From a checkpoint of a small transformer trained on Wikipedia: RMSNorm before each block.
MLP neurons of a small language model. Each row is named by its layer, matrix (up: input weights; down: output weights) and neuron, and shows model dimensions 192-383. Each number is 500 + 40 x the weight over its row's rms, rounded and kept within 0 to 999. Numbers have three digits each.
After each neuron's rows, "fires before" lists the tokens most often just after its 100 highest values on Wikipedia text that the model never trained on; "fires on" lists the tokens most often at its 100 highest values on Wikipedia text that the model never trained on. A number after a token or word is its count.

L2.up1475:536532497553619518527490551420460509433520511398471527506559543482504435473520469488519476578517491529495467521535514501486463484485514498523494517485510504510503458482522495413492449479510503497491486425555477489524576467500547590489472550447480499521481551447481529500507461570480562526505537528560495488509454460504497531506476514508462513605433492511456483446540507521514531508553454547511439485442507449437528501476514396433581504443517536499494538460588527374468492475467533477567485515483480531530504438514456469475493499442493501501484497485500552508490471517473518576
L2.down1475:509590517508532454523565498431489411470534556476549508485517530506478478543528468479519497535487506464472546514463449474441482464514467548553489487537590481533526476482533440494442481489523517513500526419496494452431606468450493496499477482589472510500506535529489467501475461580500516494524480494503524562553403527490544518508464492486444524538453472477470482416485572453498553516458556552476503492419413483539475515430532543518438464503500467559513462508454540420543502519459452511554537429453490566572525473555515518501494577521503553461467506496515542480478482530460484492
fires before: "-" 56, "|" 17, "\n" 10
fires on: "\n" 91, " ;" 5

L3.up1417:503508480465524550507532507504503605494566504374504512552528507472542518508495481488529493584483508532401550507485460479520503437501549470508492508452521529503502591501481473473447456483475525528504568497534447553408593547448496555497464494505327504494519504460478520556537488589473511503524511509485541488446449527507516607517536458494518523539476443523543494444456554536506487522506540543502468523416485483600560497467505542465503510449470489508480463435518565489463507516552464583561507463515482586551527494535541491477501514522430543519438523518518529495464553489462476519
L3.down1417:505499530488533500505393545518490447517467467525509565477484532562543541460537497526481469530578528519613499517376562499520472484515439499474517505434564597507498587504486473490445550519524525452515436492584535477526540565517504530527551449493540488482484466480525492461518458428476494515486493514507479435495527472498538442537550564516601568530479504527462478556521512474459488459563510498483444554479475447482488508451508432484510483558498521518482544469503551544532511525465517523486546523506483556434497517508527514498526505535550532519489531463484564550504458526505450452
fires before: "\n" 87
fires on: "==" 27, " ==" 16, "|---|---|---|---|---|" 10, "s==" 10, " ===" 5, "s===" 4

L3.up1046:437560513512544571514543513510500497457510546422581532510530543490460509541517479498544513472514472517491598465524514506538495494550523537593455577555470474497502595446519511495516412514547592517465595529542436464492506472491475523494540453472427505417574468461483459516462485551493577506459490502480531434445423556508500497510379504493489526526525479545540545489488497494514586507420521526450482479470414485605443483501569464540502468439511503540508460421489523541487575490395498471474476555457518521591488493549482490496469528464423422453500501458520443518492499471557498550
L3.down1046:507517476466447482524405537461494510464492564501501481501528468477471483546450535526554527478573477494541531509537500558519492482559494487536488472544475529571494514463442532513491523479479478480489542485486522457595542521483525554506519454529465511481455501524483521518446488487448559477499481494557487477501464425453551596497544478447528509522562544473466463490494522460500535501554549461455475529454553541464483487407525461433553448475504456487470493528491492408425524506505527458475485469532527485548488548521512389508566452472498491496439471428469474502523489516542487542
fires before: "\n" 97
fires on: "==" 39, "===" 22, " ==" 14, " ===" 10, "s==" 8, "s===" 6

L11.up1310:510483513499491523469532505549516509518527515592467524474526506521504453420520510496482461469433432543513472517500480560470504515460476450499432445528507449492511468518493445454498498466526417529515464440499457495516487464495441536393483420463546480535452492452533456497418566513484420509503506471532490515479448459520553538522476471528511554488422439558529485551500532545587540496447480511488475578572523497530480534465571465552532496460542488520405474518472518461465589492529512464543491480524423527563447514514533517460555453520627413494457529524407501495533444552467481567
L11.down1310:519494495484529439414456567527478532508508514423543490491512525550521532509487526511458481469552488517549435492481502492486488485463447476529512530527533505423542536459484503504581417545506524542537584463542513434464475473553571537496461451557493482562533522443528524456571450525497520485462428541526514490536520498520440417545524523487525528456537542468418455511508521460515535476534498567503418449498409469496498499462504481493469539540491532543484496554520516523504493546470495572505548510497484502499490535504568509464534483503525539486531505561488515522471478451529588485
fires before: "\n" 59, "-" 14
fires on: "\n" 77, "c" 6

L12.up1370:564486484456521506483518561532463544502505409498528471536598497461479457480444475489515400513425497469518551504545509556462519464436504402450490491554493504444490488506489488482457532435516501541558555509609474458539565532505551534460521441474503423536492486527509504499525459572479511550503536484530550438545462521508486482502485487477471540495442434455576422522448565599507553511430544491464530512509529426538474470435480515499555510494487529518468527469583458526515473450500482473542528563463498498546522542559538476509539526540508450567508533507494515495571510465453523508
L12.down1370:475498583431423492538528521490544513517464496509459549496481542523480521477482519473568543498545562536481465490474509468510433512432498604503539472548453546485459520501482448455443446529520502503474494437454557419544562468502533465515492538457502564507478577456561483470417507452482477505524451523477477475431564470467466498515518495556495468444500515599466476488496536487477500456505506538476426543484526597464485472464487490518421525542462485483502570454470582439558480491475476483496515581467560486457487464529512495535411495435464451507539482454516438475479521482543562536
fires before: "\n" 38, "|" 13, "1;" 4
fires on: "\n" 35, " |" 14, "′" 11, ":" 9, "–5" 4

L3.up585:537566495509506571502528522528454519445475542454547580530488512460460520523495552520599454562494510470458540459488537500547496513468463497600506535565434483541487557495479483468489490485465586504511580441545463470525637453474463560515474491484499481536515504502506504483457513623541556492559552508544494466430435532511506504537395463490494588542545494512514518415497530516506549497445551544491489534461410487449551482520554456521526473465511507470475512343477481531493539497457499502487485444536497551463467433572455463488493486470440478471531511448481508509480496513565508478
L3.down585:536563510460530518557452502524465497451484507543479489502462464536457468512503438507487457465529495544538492486445479441539423568510512568489495468540512491533464560517511499500469527532518443528480500428509502480525627551481657523518473518519438494483464503505543543501459533563482522498507510430482472541484475503470547478509533466473544513525457500446424495442485458458570545502506569535434527467424486470529504496531489550517475487478432483535520519468535610473424480483448531505508497480493486567574534499478501531487500502563496492418409506535482512444482509525447490526
fires before: "\n" 74
fires on: "==" 34, " ==" 20, "s==" 14, "==F" 5, "ography==" 4

L3.up1248:514501479492570484495429536474493486506503520570519552494550537401491499475512494510515568467461485526430443508496473448446431513469504452537484500493522494421568468526474497534438489495524453521514540489492502518533468473493500484512530536552460468476493485471526492495485521515516424507406509524507535506493525452579531573496448545481542414462523457500544496513502518459523481498397564498459509436507528510471510547519545560507512476472378509461533407478447494441404509465504543486554448475433457503475543412531465548421484575476461554515436503486546469523511488458487447484
L3.down1248:568457463440437572556535513495504526524459490532538503441531503519468502489496537515505514557472476513436488460437494473504489519492534596465507511428404531521458476594462517534543556487465574474504469460549516439500501465525501511500461529516504478522510498499460511540488484455495457465531484501466482492396495518524508399467508476509593466432464476453490543445517490391452444474593490516460532501498507519448469527471504509451529481523567534539439519568498509416550515538484498490475494469537475554557505481530494540544503606536498497482445476543482514532506508495492488513
fires before: "\n" 52, " " 6, " 6" 5
fires on: " |" 99

L3.up691:503528490500554486505505530468455528446491556511488535555474538475607454513466476501536506499522493513434491487488426487456596399466494549560503459476581463548523611445512502509481426474476565491564591524500480506522491440519435501519499520535394480538508487479488556505486482529530486477477488538530490477530516495535482554494459463488470472586439497496479489358557533498522496565521577555498548536517425517480511500416546478523522510465466507541434431486401531492490521471503481450536493434469498497531516499462453531447502518532520520532472493518509497512511517556462511529
L3.down691:491530503517495443529497466472526482426536504515576483543538495462657457506463510529495524428526516457504490515471430508458530407471504481491477454424569487544563519534507463545510574516463517475509532494475500509413453498510492438493495506536437499522484498522463452553537518536483531499475453500494463510507609520512504528506533441494463530517423485521488434436528528494513558508500560542511490506511314485458565521434477560544485513492535451502501463534474531502539476480527512542450498509486443505580557534529499484525531480501579484544465493495507507483488470540482496518
fires before: "-" 75, "\n" 12, " -" 9
fires on: "\n" 91, "\n   " 8

L12.up149:550504537487513519453497556530471498522473568473522476474530529507497476477494503442496474482458416499512481502562493530436511460459460423532471490515508439502464477560418452532499482516488493546534513535540459498505498370493458465532590438443556537446571524442491485510523454562469474522500552442465529545538500488441431451510444485442519511492495469504467519435556516474478591524448531517429480490514479506519478435463502484488540607443512438553487472486433489490509475464525428445635467469527521545539519506571497485500487454446483533492488563464501548514549444457519481535
L12.down149:466561507460457521487454468458471450442503487564552522498455471498530528389421534459482498444516514521471555553505457506471560482462538576534533539538411548482527533446477473491522504458556486475506497400462536532508541577496522453498435546525500460480531535465463462524510549493497484493478480567528504467465574519463512453508493479468503458404542526553483456512538427484484474536559499454520484486526478548543479511552584492483439473534578468439479472523460504513556513503461512542437541504472429543544446511489508532460477461584441437560525523545514537483494493493489537528
fires before: "\n" 37, " |" 23, "-" 8
fires on: " |" 34, "\n" 14, "-" 8, " m" 5, ")" 4, "." 4

L12.up647:489606526496542447511487545484479498489490490500508522519585507522522390477484487499498510497422494516508545399512482430480547375492583462473521464583572442495503494481530500487406545460536433470482438496582505529477494506502523536480460463454432488512516523460449498502502471500482450482541584457520496463435478519488432528461514404462438566514490469529468477473430530614538503475497460482515501503521521549536465550508472471499475490541518478481485414525547451525510542471517429448504503474539511538499511451498465477524496445483491489526453500535465556554523537508487475509
L12.down647:606507499446520489499429521516503497473453476439507458520469630485451542505485543542505468532474474506474440516536466518549511477494445439524524513460518546465477556505473411523519509554476505492511505487476515510478490506480550521536539436427498538537481496531612464519580471515495524531467441480434494450474443477470476452529426495473484504535455479493558461568445548482460483461466534495476488423512527466500539458468471589520525487526466489544549537493521469508500517509526519583424572526513526538406452598542507508518573501533538534485519493456551463511441504532536505447
fires before: "\n" 63
fires on: "\n" 74, " \"" 16

L3.up745:516444528443564511504447532448472471471509501475531539463573539462517462506520494492474479431448488484465471504515513494528409531531551419503528518498522480466508562527509469451471421487555504509544491490464490478513465475485431509486508495603469474545500445478478470518460508503521512464449464549485494567451418464520521467525493545460496486489479506452546476466440517476474513514440576433516550471498483503486515481460591467479452491558501464527541481536457487456522455507449496437545485486382499536501549476574498495474508529523513560491413517499570496479480511499542480597
L3.down745:505453512468467523542471535476453482495526495466459502437497466476520527499483508549425480511565501490481522510467489533495473406489477479449474465550474519421435516525558485470533527471541485468501468519521476455531468503526400473528500494492520488482486427523500450493485469429465484545455534503536572480589521453551504505463445473585595525631517551535489506531527549578472465473513477561482502503465543547475540513470528489505550492444523492500487584504510489515563468517530453455501475531519495497501531421512505450493509452506521565529466483461478486522475479475429480431
fires before: " |" 42, "\n" 31
fires on: " |" 24, " Notes" 9, " %" 8, " Date" 5, "|---|---|---|" 5

L2.up1105:538475520497649502516448558429459549466466507444510470501557585494531485490522484509487503541546483523425481515475522503476485475481525491527496529503560511457511486462509497387483418479498502472484523462561529484524586398493507566474467527422468470516482516445506553563516500534506505497489510530569492464528407484484492577484454498516471514598462490498465466433559506487548465495536497540512444472477493442460516499463510413413588455438492522551475549489589514412483487489449527510570525485506429509505506450499453479469528519458491504529435485474506561513466462484479557550
L2.down1105:477547522499581445499560565459485418431543474481529510463542527506471494536531488508587496504487520522485513503487412411471457453530488494529498502491623496528478467460511448478462458496510447502519542414522463455472569453479461504510470461549440496519484531557519493522488466604534514502563518522548512574553439510493519551494466515467452489511447484533463427437512571483497554516483548577500516469439486520555515527456513528557472484457493474565461459492493494467521509459530481560548514437456448542558547491505490456468508537488535555456447465521525565486457520504443492497
fires before: "-" 39, "\n" 19, " -" 10, "|" 9
fires on: "\n" 70, " |" 14, "\n   " 8

L12.up1273:452458497429483504488571503533469457519522531495452482527508548487514477530536427485502487438529530518436482500491459486502521456464468451484508462434632503501515509479483453492454480531507420561472516473500440496496490472511416491525523471451469510480503519489498588529484527457534499459473509592468479510569507483489485579422484481540461491496404428500549440569534501460464537523490488512489505465552537498524497576498504549432516521449471498549463466509469475436441488487584545505503445431563463551492551534535479515375495501514568478491475503529516543527518514567472485476
L12.down1273:549538509551494477477444410525557523456564466519464481519514475492527550500460545506466511557530528498437469468514484501528527419488474521440506562504501477500556510569573551501457577588516564552469537414483442478474524526552465524524461512540483513565499470478559485512550545469526497457537465530522477499584488488495547418539546600580536496549549492454592425499487473527452461478540552472532473484464388467514471497493507445449466456478486456531508453500499483498489449527532530551524460558514519503508547536527477505557524508468544522494420465516502509548441533593507499518
fires before: "\n" 84, "-" 7
fires on: " |" 55, "\n" 13, "'" 4, " 1991" 4

L12.up364:500495483494510442522505470476538521411520478532514498465529581505479475463527514503556435467413523513485558550581452536464481533536592550485477571561510441510508507480512518471429532397514555586485492510520522488480448535471501462473565492448494502553554503530498495548510523550510427491520607521514495525555490518515543573586515482495496578468454454537489456458572498534528485554500477462477544527466566479602562502461530452443446514455504489475516464514521473456543481466568449505559532478485447500496461502577467497524527522527508521491484485505464574572502523498488591534
L12.down364:564485475498516545467535446469472518498445518476468511540538478503494529479555523492458505529549535472471526472506467509452554517502509429513511471456516467449440489504482467515561423509520517446473551455439528468484525441466518540477479488474452450499534477509510530527433541482509518493479560525508509477558513457458540457480502558508468463474601531411588445566551597511550524450554477488508521495502553539489514480470524449582517501497531410476537541472530512436481438567550503519501474525479499520430519484457525464528549447456515523512439443534556524518457504535501547615
fires before: "\n" 49, "-" 12, "The" 5
fires on: "\n" 81